Weights of a small transformer language model.
Size: 9 layers, width 256, 8 heads of 32, MLP 1280 tanh GELU, 11.3M parameters.
Architecture: rotary positions, no biases in attention or MLP, untied embeddings, attention and MLP in parallel.
Training: a variant of Muon for these matrices, 699M tokens.
MLP neurons of a small language model. Each row is named by its layer, matrix (up: input weights; down: output weights) and neuron, and shows model dimensions 64-255. Each number is 500 + 50 x the weight over its row's rms, rounded and kept within 0 to 999. Numbers have three digits each.
Before each neuron's rows, "fires on" lists the tokens most often at its 100 highest values on Wikipedia text that the model never trained on.

fires on: " of", "ut", " ad", "ul", "ay"
L3.up705:504599447432519517517427541539491488516492613464468505487607535428440579494554505482488557611448545471565484544556470529458505520499529571456414530433534487571470494358569483510431497486472547469481455431503546556506510495616426494465464588480489465530504484553450547575633568599474498427550518439388478490510492442585504493545476476461523518579481537553453561576497527442504441485570449613540410467485482582481472472402576529546454421507430455515500467433514550599472486493450461459563471472497485488488467539525508472556495503572505592517500475476452453514471606497517415478
L3.down705:588537477509504465424442499441593596487539503591500508555504416552519534529575484614472502407553489527503603515477500459478516524525563417531549489572494515549535483626516482532541413553552502558410485565524490433524489465522455534506515488550561477520492478459477435495540453557574458567433502585516570482540544456394488558512615474509521469420525465460590391470524398521456477489446456517460443525511472475499570437512456527503506523499468551460565500540441484391511474473506524505430476432451580526491534574546486475404490516384407511486533443454559525475491473527448489492

fires on: "er", "r", "am", "ran", "af"
L2.up740:499439456529539515493473456451455531537560598478671507392374480525563462502450490530552580445550461448488586490461520361465406499547396500464473512451471449560511573514447499547489452476469527527538504490458577555512574490515522535480471455476508480447475526478481551531541465522505460494524563361493469458533472412547435475444534452411479474485514472530456528491551486561456506461468407532515571438454465513505415551528461546505597485545579425500520500426533460573496463513540533337466544539538492513505525521442521611471558557427523531487519461529419500353497502553505469435
L2.down740:534480532503435506521568488529556607526461399532471416493531517445486528503436524492469430504372502577520526434456460622514542546491559499446502558568566502511518467448512583483597499504534416527475457385472512382501473497516463464504475521482514538555475552474465510574459446499456551480517541520529555482470504562402660471531519433597506487506529470494491522466445465449471468542443520466478491507545577478460528508549388379464414428497422605524486470523458522489564550559480508603558448506446516573547485508517523530525518515512400428514526523496585549473480484476509497467

fires on: "el", " November", " October", "en", "in", "er"
L3.up166:529361498553540440557501449489432446465534572475548526477559517594506473526496463540568512484458452414516500425462478490508454491518558484543450451468480449569460617421416407515468658442532472535558470535500537502535537530571556572555503531490475550419484485507510561367455526468625481407444496459497584526607601522497504492475461508482525466413539490399571446473491574529509549460529509572482420504507505412490418503520411495509516450499479634560473430450467490502504522597554504498444473513523499494520461493492476516412485526494574481520511466548526480504463445516485450458
L3.down166:502549526568448547469460456526472614521452449513469468528412548497441558483468516566446549445535535556423497541478605486470592458576364516527539572509471454390452498606524580538462410560507483451493586453470392486449610473451502418560529418449511421501469453526441555522492433601483496468480514519548489513398432569521509544434525567548507505510471557460487482525487566518510409578487506453537481518446474569565595447530533506499469528504484452490489618503516525421498477484418539479549515514380523534421470519483538562581519424489520468494520547450498539456567573519445462541

fires on: " career", "+", "ous", "app", "u", " "
L3.up1152:514552439548487420501450464526498540554593548549500433536489467499569584506427565527542521484409380489584467553517477535406479448554523519584513500514457563445446457474429521501486502536541552500502531516492532468546458455449464526496492483511532524475513570505468541486505475524527488449518387532446498457472599506477464564456558418486457560501568532497492553495497495459537486402512453577477421510520522515495479398428498541527522419585457559468495549516564428435423535473556499451558584471422542514578564563470521487565644471434442429510577572459532514563455548507441574505
L3.down1152:503537611462518573432548454494502487548449437483482541534432487512478489517498445529487466418534551565525554459479486462585461507480550507410505512488496426557485499513508498563513497496479512517401419489551529519535502521525607573582484480500507438416488507464510439466458531458476493471513580444531488545516483459506489465523437474453528554519400409487484495535513493570474484469571501451534500525491505507458445600460504487492476562419543447464592306517395515572510491517502538470475450484560526505307477495480450535499430500490510500649534533585469541539586464565575365456

fires on: "0", "ist", "ied", "ago", "ested"
L2.up468:484431507485564449533531513485502456508502543493461447547576539512468552470528529480539488538395508579468423446538496484531503468519585436480520550559488387519505444525507557572528450477509463487512498510500441529411539478564490533551514369516586540477481497468465495474595570601525487478461476462522576434374542506540564437540469488412584545489547475520512520461556572505572483480627535531614538457575431455427485482484486507422517461552527495562521465582440523544527404416521471463549516534417374475431429474551528415451593501467547484490505512490447524483439477503468486469
L2.down468:544447448518480576516429438540475548538407574612590539430435469485475486439501458542527539434552502418507549544503561581541467464510472491441502527438454584472480517511510442459554481420486493547450513458505478484497447467531536475449486594463502370503550451597517471578508481459510451466504476527467471541590396508552444595507570540560428550581524492498489500502582408539406477481424481514462453482538472481470491516384567472485500467365506380484558555467528498513427551610502559542439496447532571539517606546515452554448460457565444610469455518546543447559467473493536517527

fires on: "a", "as", "s", "ial", "im", "es"
L2.up460:490529421473503488509521581613478436562532583505466529464454397516463385460593492387545549480588444501523487508501511435452485437516545576515520518486497499452635461480425495483353457572479453587580459449399543517536498465494539472508510450396495455501558576527532461511521551566497429447497575495492501446484486452470480424548423490558520520478446410555498596481571410529537543558582512487532503496522463571567437545531479525545492540418472537563468386501481504513459500491517505549369519539496506551447499443391453443476550533484498552542514510471417514534565557507614371480
L2.down460:467446595433459538525534431443499452477457418453493484581427604472529619489404537579451476509469520487525534457518483547457506572394459489437549463561473484473441555520562509498490577435470495472458560658524442500450523546511526496498527489521451475453416432460531561551449413424536558460553452468543530527501480569429501458427506482390488412460533528445435434570518504538446533501395478533475482407505520450598549513502585504468516553574503443467564613512526532530496489575577488514511481532504506448547453524516545463491462477500483475517395488532484447480548422471525626515

fires on: "ne", " rep", "ce", "n", "se", "le"
L2.up430:444464484483510502515539532419479440503527479601507485469517591511531471509477475479539503477555569543504460464545509485548382617573525551417465482509513627571469433494450516569518492482492363482494518502383494577419510567422507414505526514541515519551487544544445459492424562487524483520500479492528465518480396534492549529622449488574543485512465428478488571445559552618505469480466521461453490451525479460442464468541510594542414512487541417536536448512474503545430485520449463464511473462549477491433447511558509552504499499553504506391505509601464605530509531528526453580
L2.down430:563565578525417526476500539523493530490402434449454491491479488372484512493509461456439569498507475515585536580467494500451622432471479526465520532536507422419473605422566465499504461557561558467539552541559472447533469459569565604521424479478484458465475421436542510578561467468535521555531467539492521467522541441515477481407596511425486489454558490468526399565444520370457507522551515528621497562517545529516490462459528401445527539508486527430471550436548562477612500519576439557446493486549517507553467494456535502475519445523488499568515503504484488503468421474479627479

fires on: " ", "y", "d", "j", "ety"
L2.up257:473487505543442488460511462504516458458529498616475409627567504493471495472492497529355567545470477563438532498453482498451539542565462493432474480547460527436522466500486540478592536565575481537471496519504484512492535500575491480545391489529475493484573497523487539497524457461626594589517406448516473598538541389438529477563509476526482482478570531471578472567610525512491510425474582419451474486488459471459466539502403495480516510479393483470524520539412476426471525543481547607569513533514446527461469518500523585437389422438540413475457465435536492513494516572465463474
L2.down257:485443438361552515532446522440409493500497523433540513414482464557527528567553430465593418473484526543583533504514589495461439540411453451584504506480562506591518490526519580480403444435500572541537474475542504573558390485450570586456599567453526557508477520525561497509482539520449424444502516545459580449501489501545475431427447462382583521503442470473452571436485522488480544507516439543492567464442501553528484458518604484508522513535557512513506435476579511630510529502464498370428516409479529510519533471461508498554583640558514550583485483479459497497481470506539562443

fires on: ",", "end", " later", " of"
L3.up41:474564496539585547481498523567437541554535579508462516511516408411508522530582526445586494498520521414459563515469505547445521577496498513525546506470524526548444542461471547541523497529443490601489593522524548471516520549502507479426482498507492430532502526510405477476402505529516467433496493459509502630468618510372504408506465521478431503497445512515439580549481512573505526430472494530441477525549488507457433475557482450518512509568523557481459554483521472548434518514474483550530570372473498547476579504525438568452600558555540420539449376499573543541446467456436417549
L3.down41:627548438544505501502473478431567457519469472461527548516450465526518488506437525538504456521430522583505533486394491521546458519451383470478509460569554482481514494559543442530418430563505470435424430502484523523533511495472492456565420464540512521459512406510550462462468562529595532502477467365565553489509446527551418529473522479487528484475512485509562432441534461503435516498483481544445503450474536513520569477455494508461505453375512471580483546525543510359483502565541486445439424511522448398479523545541520415475439506604511600448462574539525517614491470478445600446

fires on: "z", "$", "1", "0", "et", "\n\n"
L3.up695:511539544500486547523530496522532585501569525465524559555473488553532445573483478505463445511535576514405519461465631473559549554467500514413579501426477516578502459498492419537536478474514481523502511608547564474621492452552483476507468489423459499464513397523493471523496440544446541556511477497435534521494465436499489402417516479427516486449506579461508526509534546571420380487503482527532421534524571525491513540379488395520564479427569489510610414548534463477541456540494549461411531543480517459546433452524481514488556562490463477428557541431484555533489429492545533441
L3.down695:542457461577437540475418542495413480524528397495513452403480516458572465478511464424455527532510448440500524586522489425510441441444474487500462560561511622575520516489495483519482528545532522512447580477502585395394423574513551366534558496533473468475461538566478500589439433530574387466494551463556482543607585558427571482553514468583542570549431518469481453578477454525508587499422498522541549489448542571450385596453455546455473455565459461525455564520458520550517525497484522508473440438511420503457524531513500447537524502428461559521471476529485514528554646482438525443

fires on: "ris", "us", " m", "ia", "a", " &"
L3.up1139:557420515577606554475460529508451523574520514529427525475502507515484433465502460378510457579478551562481406428510484494407451458540438541479471450531585480526587479435437539504420496510457560565522514490471495491498398476396490522482619450509546533367559495470549513545427596403500460465401493485437449531436489515497501543477509552465502421436504527557474480400604459524514466541484524500529546477448505484519485476513592480501464587377557558509490500508522492462507551589545567416622477556474431506563447601467512552497529525538485530499561509496526502458614462487573496476
L3.down1139:515409521381561566492483508450510526560443514486441575529469583565416510481496564527504399624414579430474506495431558408458493471494479474460517523551451482576507482442464491561484520471449493462499536469498576496462390524412488556526575525571522467388490438424506480518503539503508546530480474538499468446448468433497462471443539508505466514555587468501504558440544455508576538515469583529428523453468612496413608520477523552514429486520514499495468556526538502520514500585488567567589493448493528529565513482485599497494481552504458482515441458554431463402455516564504518446

fires on: "ing", " In", "u", "e", "osing", " of"
L3.up32:581556581558435568446543521468520497463448375477458483577438483489515437498604547463524446505446570591588459464522473467478514567520437478552534503462438539479508485620417487532454549578562457667477484470534578444469553514475516482530463436460491471455485531603453507466501588547562543586465493488474511458498585600477408552517509511521523471414502534425552595598395560558503434489529455500510418519512446410449514479542447587449425500528517430550494593497513468460463489555456474534441503474496498604456488549540437501454539497530438540384488535476527498480507528474477483495
L3.down32:445439364457560451553471475593517552541440530570535550420597537496491482503408409450472559467482454460391552507498477453428516462482565530445424451528530446541515554426554544467536479431484455404477494559498463526510462488498428531512545605562433481511547412492521477519470405518481498423456498573426536548524451449555541432492478553501390467553508461561428377484517451452522580544476522528498567534520509526482421654473498465514622519460455656427508491496549491545580560483541508464533517589521535427562467507448569452510489539509536467596507481515495503498467446530520522470

fires on: "it", "ad", "ee", "ar", " May", "ing"
L2.up979:456461584536584516470541464494549580468512434468396536587394532433433528555455550535458477446499472453504547510450468547512555493478496551510556463609471503429462484446432506553479419555484440518515483532542537579490455485466519616505450532506432469426499443458514546463459519538416549496513512605484452445432521444536617562469501491474490420561555571479537477551564526442441491444537430473497491473532547487518446521473571514470560496499478484514601543493571530572427531465450481441343448550573533491477484491560506483561530448479521601473401427498459435589524508516481430431
L2.down979:566495509477385505459501537507518454578458521515570504484560397522506521403563452501511434527481598543470392547541483610411422522472569428538470464467500445512502506547510517524519539580481624517490508443472463413493462587489465418523563465501537520503433575467444482514551465508567459503529528491502599571513467578491521426483509488542517596479465429522531495435492493446551478519436574519515530493458401500407576452505443435536506533610545524521473513497509474392613463468464478504539503522430537510521588401487478481441453540509532453483522467525510552502462457458548555599

fires on: "ig", "ok", " oper", "ug", "ter"
L3.up222:554475449474467476508627616482514557501525481491494493454504476559452516500495543474487473561498480445462504521484484496433569552544523545545495498556581499518578421460448417585542517510503661503466591432518452542565467506595476534517502599467514466417534492507496495460448492548397535548574443477544515543504506458467460478506540472488479396518421578450513456538503412577520543556588507484522495450440533560460542508498578487545526549484502506523494496462464529544574475540466417437500491542518501514523547451532448478429397445489541601408577517512478586410498488509521658488
L3.down222:481529466502483492550468468527531511525410505551537553493473525415487418472450497520572497460425542522506460467529440584563523473451475519478476480568485519455379627532600556425542452513394415514518505523547531460468563551403574568433488470472500520579366577494448535502484538401541424476492489572540482478534475494528552568571468578491482588524469456603608473438545560461437439422443499464516534546505541457546499485456464526401416429503513462393477525497543456454441549468481520405522610441597480468478510503490554525567507533556493482544455513428505456544497483449585494571

fires on: "al", "end", "enn", "d", "on", "ar"
L2.up1070:554519480529488491523491512425518490468541520475466543461488421538486476481487485490445480413497431466572461458596478560479512435627461444473462485437540584532474441445538461449469477568494500408522576483535465421508506507520500514528487509497523515497552538522423466524352504546583519505468531525432474514510410481522602396514455518491493643539622541490423477438504535527566533568464453561519497432486532512473492511401537499544486519517524478478466463501549618508420587531627432604523484520562512533530514534498427589421444538472454440519502464506510558547466480461463473523
L2.down1070:498567513490532508458575466551456454537472460511514436427548521443548554602435484481519510589518556506450523502510469445565525526406550542580528512596384481413541499617476501527480495475556566495515473529445543531478520462563474483462519612423487465524431403538563468526574496424494552493507410466583544404490503486455513510516581509479490404516364428509469525589532462449434481453542489465427546505458441556510515535538499491467452399394418531499468520499448474495529477523348601431546561510442507511447575494463551429566567443533563531481552601555466455457462519532509533477

fires on: " of", "ient", "n", "es", "os"
L3.up305:566461462505529404488514565578519433528530482428515554482537511497411542507560510600511548475577550481433581418484486601592496379470574482497486449495506476524485523466504520624433491516543568475547409570438517507488499458543519440436416578504535489682543472506472502523485494497527478398554462526468554469449482565409483496519387493476496501487495427488504437477583567549441441409489477532509411594595484526511434479496416521573424505556529576425508487481500556541567555558479441455502476497436531528484547572531539479456453443440524519479498465566529540566527480534476467488
L3.down305:510551491452494521471485363502506561496383466525556407518530541462558510480461562458522457497425493500521467486483601442442459493456478527508564560487441441537448562565552444506603484486499511524570483500481535557568481546482499544488610442520539445455577528570496465440478561563484473541429492546531501516495547516514519515479567477387533523500506578499478454483494485541497524593463497441517416519436551468507588563540541414374493493464412447577472514501533557462463569521410430518471543496593486467553536453471528520484563398580513544511544535529499487537478505499641458522

fires on: ":", "S", "ST", " at", "ED", " On"
L3.up497:497517496441453582503463525460529578507463437435507492436579483494532534480485505509481536424475623413531460518515587434411550529551473488567373458578421376488498458514455457454522536594508635514534487571552568551533451453387481514533429620567539437480514540471572488615484523514507497378468516419525557439464537470510443480458559503469395461541474482493464544464545449472586522485604496508519509498488450465595462477349558496500580480556477471467512482502473402603472533474504414511506525487542500532479497540435526535471557439507473479555482457501475470458561515555467505417
L3.down497:471510493437527514502537454504427564543530495570439484553566516501538540579501547469526562540448493505587594601555462480561516451525601488481463513475542526511389530536433604537527456400442462506491597442551497478448520517542488590542488453519521528424514560529453401510455436482512500482565550575522462434408471506513492556545511558509502478464456454517500493397459575517464515425445562561577484453518607627453381473532502493527448465445462573498483508490340522508502479489428462472499540484430548490482556470529492485519517522539492514481480537490501516477512529451456469511

fires on: "an", "ee", "t", " dis", "oc", "ist"
L2.up551:569538398551556492449518479608460548418496543460533483442449603508495543460547462549507548387423545486535396478511505530476508446526545485471532513537372447548481494577588528563479427551564481464434508487469403509487514506490510512466500456420581557531593481494429478490549522467509562504469541521435493477493561520414528469469445514581549571535522598507376494478533513433552499602552399555586473540558499442507480478464556424467500519524465599559533500507538505484550513451486456541446422387464512520450415411488553499526451454510537461516506507556518584468576488460546562465
L2.down551:417510645483480493511509505373465415556571458595508472545519478461462527561510522483574517521480497482461596549490444492557485562463551528531424447480574596498519478441445493401460544458448498526550489528462521511546515521501617546522506543544551430520450477434553541539422482512439480476496482507599503512514445484547435552504531454445450408453450413540601461501524498638521466366475613476450514490426499505562454476526456496493549453479471418476499526487477534537489452540540484466522557625576434535435505492418450536459515490545454503480592515442471440506445466509509461616

fires on: " st", "-", "il", "ch", "\n\n", ")\n\n"
L3.up744:586471538636579491464453581530486480581466483437555448391510572500515566467487468474488486471485404583542454511410548445545452488512546499553467492448480344516520438566550419543410452495475570571445479552478555533448595474539506593594461529499460594474584499526434456477492524417545605492519517497473491431533525548493469563503598468497530501488497566505509470555467605506488488492514459524457461435474584588569465518490537503544581479365459520419437530502496558540417520445457538495560441557466417485507454447508542490437449497472517435513483526593536485509511489557462520450
L3.down744:479484417433447515540465469504458510487487422536483466489448514438574455477452522567505463472454445464533560603627398586520566469539574511460512499486477613558485467512457572512516522512542456514548616489551462490538401505495398396438565454517487485512422487517503566474489552540464452573491462492516488457528480413544444421555473465547525519424466418535585518427522467524455491537534480585495576569507460456489511630459544499504513509553551546515464494438493461513449473410562453483447548535447500479511606555511513546589500444513436534528472468451443522550516527492556525389

fires on: "m", "h", "mas", "f", "le", "w"
L3.up1201:506608512497565523547456510508472470616526562578546543477472513546503568561489518491461515499528571470515561444485493432509506464553438543447525548565494502569395569455484528555475444510402511488564493367471449482455403521517473424523384435549434551483561407527359480475395481474503449511465555494532514547502427541510624528490540492541510544518450373464525507470502401504484513570435622496497578564449530514447413453477517513487495521490499525431484471500429511448442513461536484506497529490458571584529459507508478537496540464497402635454455518621485547532384432501559459485
L3.down1201:459507520434469526521631417467509553487480486512560414491513466425545499493474456471475498529489400448577514537493609529519543552485519522492466381438513489468459547447469524487498517494520510461416418591504520502588459463452570511481532519456492499551530515506538433520595587526391540561587523519527490431451600477508442562426545542452463476497527543547463480559576510556427520488516509446521457557538585501585541478519420464581480467506477486549467420669477523470521516531498461447517478472430460488473461462488432467536503427527618468533590519412524551534566574499420467437

fires on: "im", "s", "ew", "ann", "j"
L2.up87:482519506513419541516503597480471470409537542458529457466418531450515569528488474436455523397490499514428590460470441540494543469546458560535459526507586537485540534418502481498444478510447450448490509613522602555490470564567559413454467486493450410565537496470560547525489569540487433482478575562440502488463547503488569563536410449429475499602522528392475507517584541562436460567477468436505433419491489580497442608496534503493572387576473334518566419473454522465500455424523590600526568455485484488528516455465464520535628579510456533516511462483455466476523470490550420552
L2.down87:591428489509519482542399499534581520517577457510506554524594457625476508445518462462533492577520424492497467472531597460463526564485472443485593487540471422522440429514460509513533440492542569541493495497481520466553524469462386576520529609519551519477447464508500494514431509450577562522465572425491538469491515503525458472503600530491582411419439483485518528463458477448551468440532548499366517484570508441498505447439504511546489570494524581514421574491602475454430517578512413415534513503509518510496454494493517529542406492551502447546386536474435502487396513519530543449

fires on: "-", " list", "ect", " record"
L3.up769:520395474394420580578576477553516487501656509551431521447522453468546467534572390507480394578485466535528452538559550446478549561600466494469500439522523498486561566463428476552556583462456568563487481506439467531586470468443516526482500560490502439450485458504497422500504582548534500495395534536434477531435482531527517481524577526518482489434432497467462460515444517416544552450441484389495486502457508433512466495511432411531572468495406522454579527550542493401486482482472499534510572556601467537540495605545403466436482586502547477593516520559397499495422439501514501475
L3.down769:435555471509541590485487528534439582477423538423468531493433571497506520461458532424434645458490468427471495478467466553532386478469472481588432459498477538484517405475436494592487393486500474585578537498559519516380534539558514484443539416493553549560538449545492513561485409489529501494514478476580518487572483529571464457484457525544553574559514474599569534549523486515477485473489592545513475558546509596524465474519530541540438611437529488505495522468482494548532468506585572486485435444532538478555552480506482506540490391444536466489506411428563601474555495535435510515

fires on: "or", "up", "an", "rop", "f", "ip"
L3.up666:441509470419559534461453514439444566477471533548445475575434483457556466554530505477454538542518541556545410466530476468514530463549495463392497478474535593416445433620531417442479489492442466566433507513460441555569435571424399502461517477578568559529511517541558450500432538435526523500444535459579507403508449437515475456515488570402469487497517456529487473527504442458490580619443489462416453558567594553440493534406501472510593524433495598487519524494556490498450518499549370612457501525439524389414582505472467463540524497520494560532520557460447472496482471518483514618
L3.down666:531481539555465426479483609540548495509444547495500528495519558548505543388550511499456415450464471482454536500494461538450451456516460543536474418546584404562569577393485526558476512512613535436488463540528597531508507430567582522543453486409388465436459523464427520503494504537443482542491446509487485619491535520501586550539425467516531493525443490615509516500508429464515468454489451522534552343475444434488510458550462506594478532568511431470495493490399546549449508549417618439463388471483517519560542547566568579500555606444469448545520462555585521474541504550497461425

fires on: "board", "ute", "ase", "ared", "oon", "ix"
L2.up672:466443538560481506439543537456472462524426474492481538570489457466565484514499576465551524465453551527533547514532543336518399576553481526519399488569500510472510503511480533472542569408528480444513579481539482481433495404523485531463528525478478530394466508486477494530498517390502570513547542529390509434557454552501460552517533541458498449527479577548521455510460405454573558479532565497534568576520464426560484483531424410587526448443515473537465491411493507476582580524458479442601487475537422512494563492508515461414562469457521429495503506506560436572399571523482574537
L2.down672:520537473511554503554502511511507523483597475469532478488508487522429545470512447491470497505567490494466446463416441632443630413490515455478621555499454523524463505478474461527450426583494417541485461473428452491486540562458487472516504442560485570575533534534556503495506470610515484510474496480509512547440559471505540424451461509511571473498522493466515579495578616511423456485475448511510400452478497538454437552489600589420488536526463600454546509579447566521427462490501502556391502525423469464573404523547414485539409560499541559504546460451448532516584494494483508463

fires on: ",", " of", "f", "ild", "est", "ond"
L3.up1207:572480473455568528471452611501480501524436480504504555484419540466389441520568547502551459535571531460481550438412625468582482535522488534552500454539523479526505516371471471490603507330469483565500477515530513509635440500541434562472501539489476528563460454507502423486500394520474576450471525440521429487508523543411495502510521568413497426482504506498491487522447503462386553536527536468436505479470507508582514567529490644467500557503494496409513532625540507618575487535461475522496460531521477552459473510545411474556579444582453540576510521465509458431460528441484562452
L3.down1207:506604536536540498518501577405521471550533558547450450481551510563523589472478511539522505465414501586479367456511516379460523517532462516421629548604579448452563549468433376510434516605525476520475535565425462557535534565386605480538493506501494480386560476515547539475491576479480527517484475446459571541534536469505499513528498437509449504556489525548483541427503437550445541463499507574436483496625509552456450458459499454516465462505449506571526482550569513462359512412453563477548525498494438489436481515485472477452516571461492488432524499535451547538554454481554424521

fires on: "ald", "ion", " father", " box", "os"
L3.up892:480545529463479608517491453520523487573558509527601540490552489487484521524566506432494550416532526481593524507451424548550485486522530422458590563490502489537557536441505508489488507535577537485451525506551495512498504468469520435468512461538500568425533556547492507471507441613434444472520532447561453435525557575530493490470552485483548482523524491459407399481530363515424462358540494508503545409525405546487527541445509512480522548475451495514502439468507492528485510371497394449526431456480407539531630439432449590480556485613461472582528538482532490606437528492515464547
L3.down892:511396439546474401492479607526537505473467417567400412507492420458451448466546523542511488518589449512357462552489577535435512553547425493539546512461497466534514461482490546519496520499423442553543456547492481514554519571546467586477502463506493405611477470520519537476522452425540441533520494519449514503517482496408493563521467482418452500492566540543559520544436549514462538641471421427486450558455617490469547512551478476526440452566502502422476507522553532443503560537541575519467546494518515428475445620558394411452446452459616521504497486470485414518477546523518551508

fires on: "ad", "ill", "e", "a", "ay", "u"
L2.up99:532459527507518536533526533476496455456533479517456514418421480549523483437454523581605464510553460415556526455507568397514493549489446554421507410505514514564507460592517462514508434516478593499485462543489484527499584378458451402565437483501513528437551435475486452511560562490457515593488553498419482526505504538509404489456453558602505506562440452599626562485464530395619493512493474514589535479495504497536507504533389468465473495472569629522499519434442433462400549593422454533559400496469520485506424484449580414465554465550500514499476428453541416504473507418541483426
L2.down99:477438435570535362516445475464507596599471528506545442499551524486514451469616480490439530501477473497455449536494410549536460557481544458523439545506485483498502526409458496560483547417570368529552450573485649562524421516561530575421591552479521578448485452545537526547483548475577491481493464547578575496484536499483541532564439379454499466463510493493447469509473496486471463565546453532494512540601474453482501596482459507441576430531433392435516419614505522525528517469574463411489534513544519532416567412526466464508486634549526489545459546559519529425582481596536494537

fires on: "0", "all", "als", "ar", "ers", "o"
L2.up1013:519504437573605548549488534493542433449515505465474569558603553549603522507447424514435488523499445561470614529516454501404607547466443529463478524553531584540469521493442494490456448525473499542513456529488443541571534505462448445535511523531488514526415570569534452584511489473448496500471522548464400487422475605450538533573442521374495539520584462485488499492533507517419453445445511559499557541501415646444446539492451440457518509538488459407538455514536522419530544382534502517483487534479484555506587468500545473471434430540625489498480543473520488505403498503551550474
L2.down1013:465500548421387472515565399517492505474477524509526413478379608509316518492503494576573520498511558494463408452507545527589454450530532427492462511419457466412468483500526449538495510461538545503490523487454553494377461477529561599585431461500501475550501478437510535462465464529538498459445485475500577571555611482536458430441497563555500479553402501513552516442526518526531558433557459481455487449539560352603625486490482496483428532534453544525515504486508517575488470532499437559444511531424469504482448571558433500517523517549449548517414476480444479529589522505477445508

fires on: "ine", "o", "eb", "u", "im"
L2.up350:561506533564418484530554555448523548516596454376497497481442574493455449573531493525652448447466447489538566518537527498472451570481479616460416560480513532543488469456447491516476504454397456605526546464493437454457442511477562445487534456487441461496569524493581508529469483526390551521522445577441473495476433462477560490447469486418553426501522457463485450465520429567448564486486530491595427455534472469456460600645529463520563523488501533393504523501439492501461429548470579435470485556505468481468401512492481526564529533383565538488524465445522482577446423439517578498
L2.down350:356514530444500516444483437528525452506369532572540509516542476521522535461482505451315540533473548494511546498475526466470497500493524432467620472537413547479573561615455491530450505488519542495438551521546574548631440562534493511428510544532435560477470473472433517467487502542557470403460483528540454490476542513483473509507486467539520558471525518475592530617498542461575432523447539447440591483569495555554582444458449548515420468571488421569554479578526465499537517456523471557549507425509528525503577455598524531350515452541407528489491530446584524475505538572505499524

fires on: " name", "0", " caus", "'"
L3.up170:443479553484562523580417558411601489513503537572568521437547509476507472516569455406476532530556432500638568438380519510526503492425498446565496439503503397457461533489517435482483494587478605469426410428361533492561526475556521490546478495552515529517459509368545455491466571539596521463514454409464546439445492478507483559477439575500444539562553474472473601512544496562433579506457486456446431473517465479481461521539535558508478571520425541501542600504528444546477480540493479543441520515583436466465448501557596546514458627537511479582543487533445397439492545455494520537
L3.down170:578489493473565451460552536558409543447554481356450511591430499523513573515459534568519435465541588473433424473595520545446488540507446507373499603487429590550529443524568509467459417404484483547534504566612488480455520515430447522475534578475531511522562431550420562446495516487376530433483532555538471514537585604425511455550546414494579487497451508470494455493481500462489417526520503529589543502452473616553491495468446533484497439534515497615452440439446513495477547487416504462501533452445603505590508538502486529421519414412542566391570456461516545517462548535555543534

fires on: "it", "ad", "act", "n", "ch", "ed"
L3.up275:507492411474451534529454494537495578527455495450400598530500505496492580480549464582516516428495482533479529561546568359484491570543422440543564472566405602497581453522422526504488572501441461511590481407379485459484511425492547605440444438463464568501574439508509547535441415459448591514563502580540534472538475533516530492466469533460511465490460470492452469576499510557531491441526514472452462474458430452467486496514464546491509516525543528471551545571561473494544496515397444512449540482508567492406487406502457506503550428476439567577504492462435545410610440501464456504
L3.down275:516463483432580468444475534461540461532549540551525438439513392525566453524467452458547434464465551465598422476489496587497492476444492514494489514502492452476475509520561469443462462463555471406428478518502537540559443513448408449539537563518581405510442531527536562480574465524511409586491545487419466546485544526443505528575526488539511542454550544456532566504463480432437488507473474551482489494549559524512504504527464492437527492463545503574482467477447542531468442497565552460553493527440423521655454596455488478518494554535538369467460489535531505483451558542549519547

fires on: "all", "ut", "ail", "bor", "ford", "il"
L2.up1041:506472466486477522441500524553552551493451550547520539487460475587497533520451523506520489530531379600508524468559556472537564533374474470481536502516496535498528510411571550467586486517474498442480423435505475431477527503421536517466467518514596590453451431534409460488493459486494558470460482477459519569508585511490549440534445501524422519574621428532425504553536509369417489442529414473553490488500557511463540467508560455457487516426528512549478489507490568564474464466583499541500517543477458508518474533477352473464527430519613472429400461469530545571477488505453549461
L2.down1041:476509593483458525557498464449502442397582489418494513480519550437510479493548504502408453488457525458480499510504537532469509513497577449539417447487518488452507546500511438494427512474492592502593536516480550543456447410451466557581509470479497444617474492499619471453388603516469488533500481542563544551501496460480558489566535587501523533509488532455655461386467431611567482563491507561560537571470450470506524476463424530479498423553436494449510559542603530416534540541544502404512504523527511488467521465606544529575499502467300444594569465448443501486566490569541408444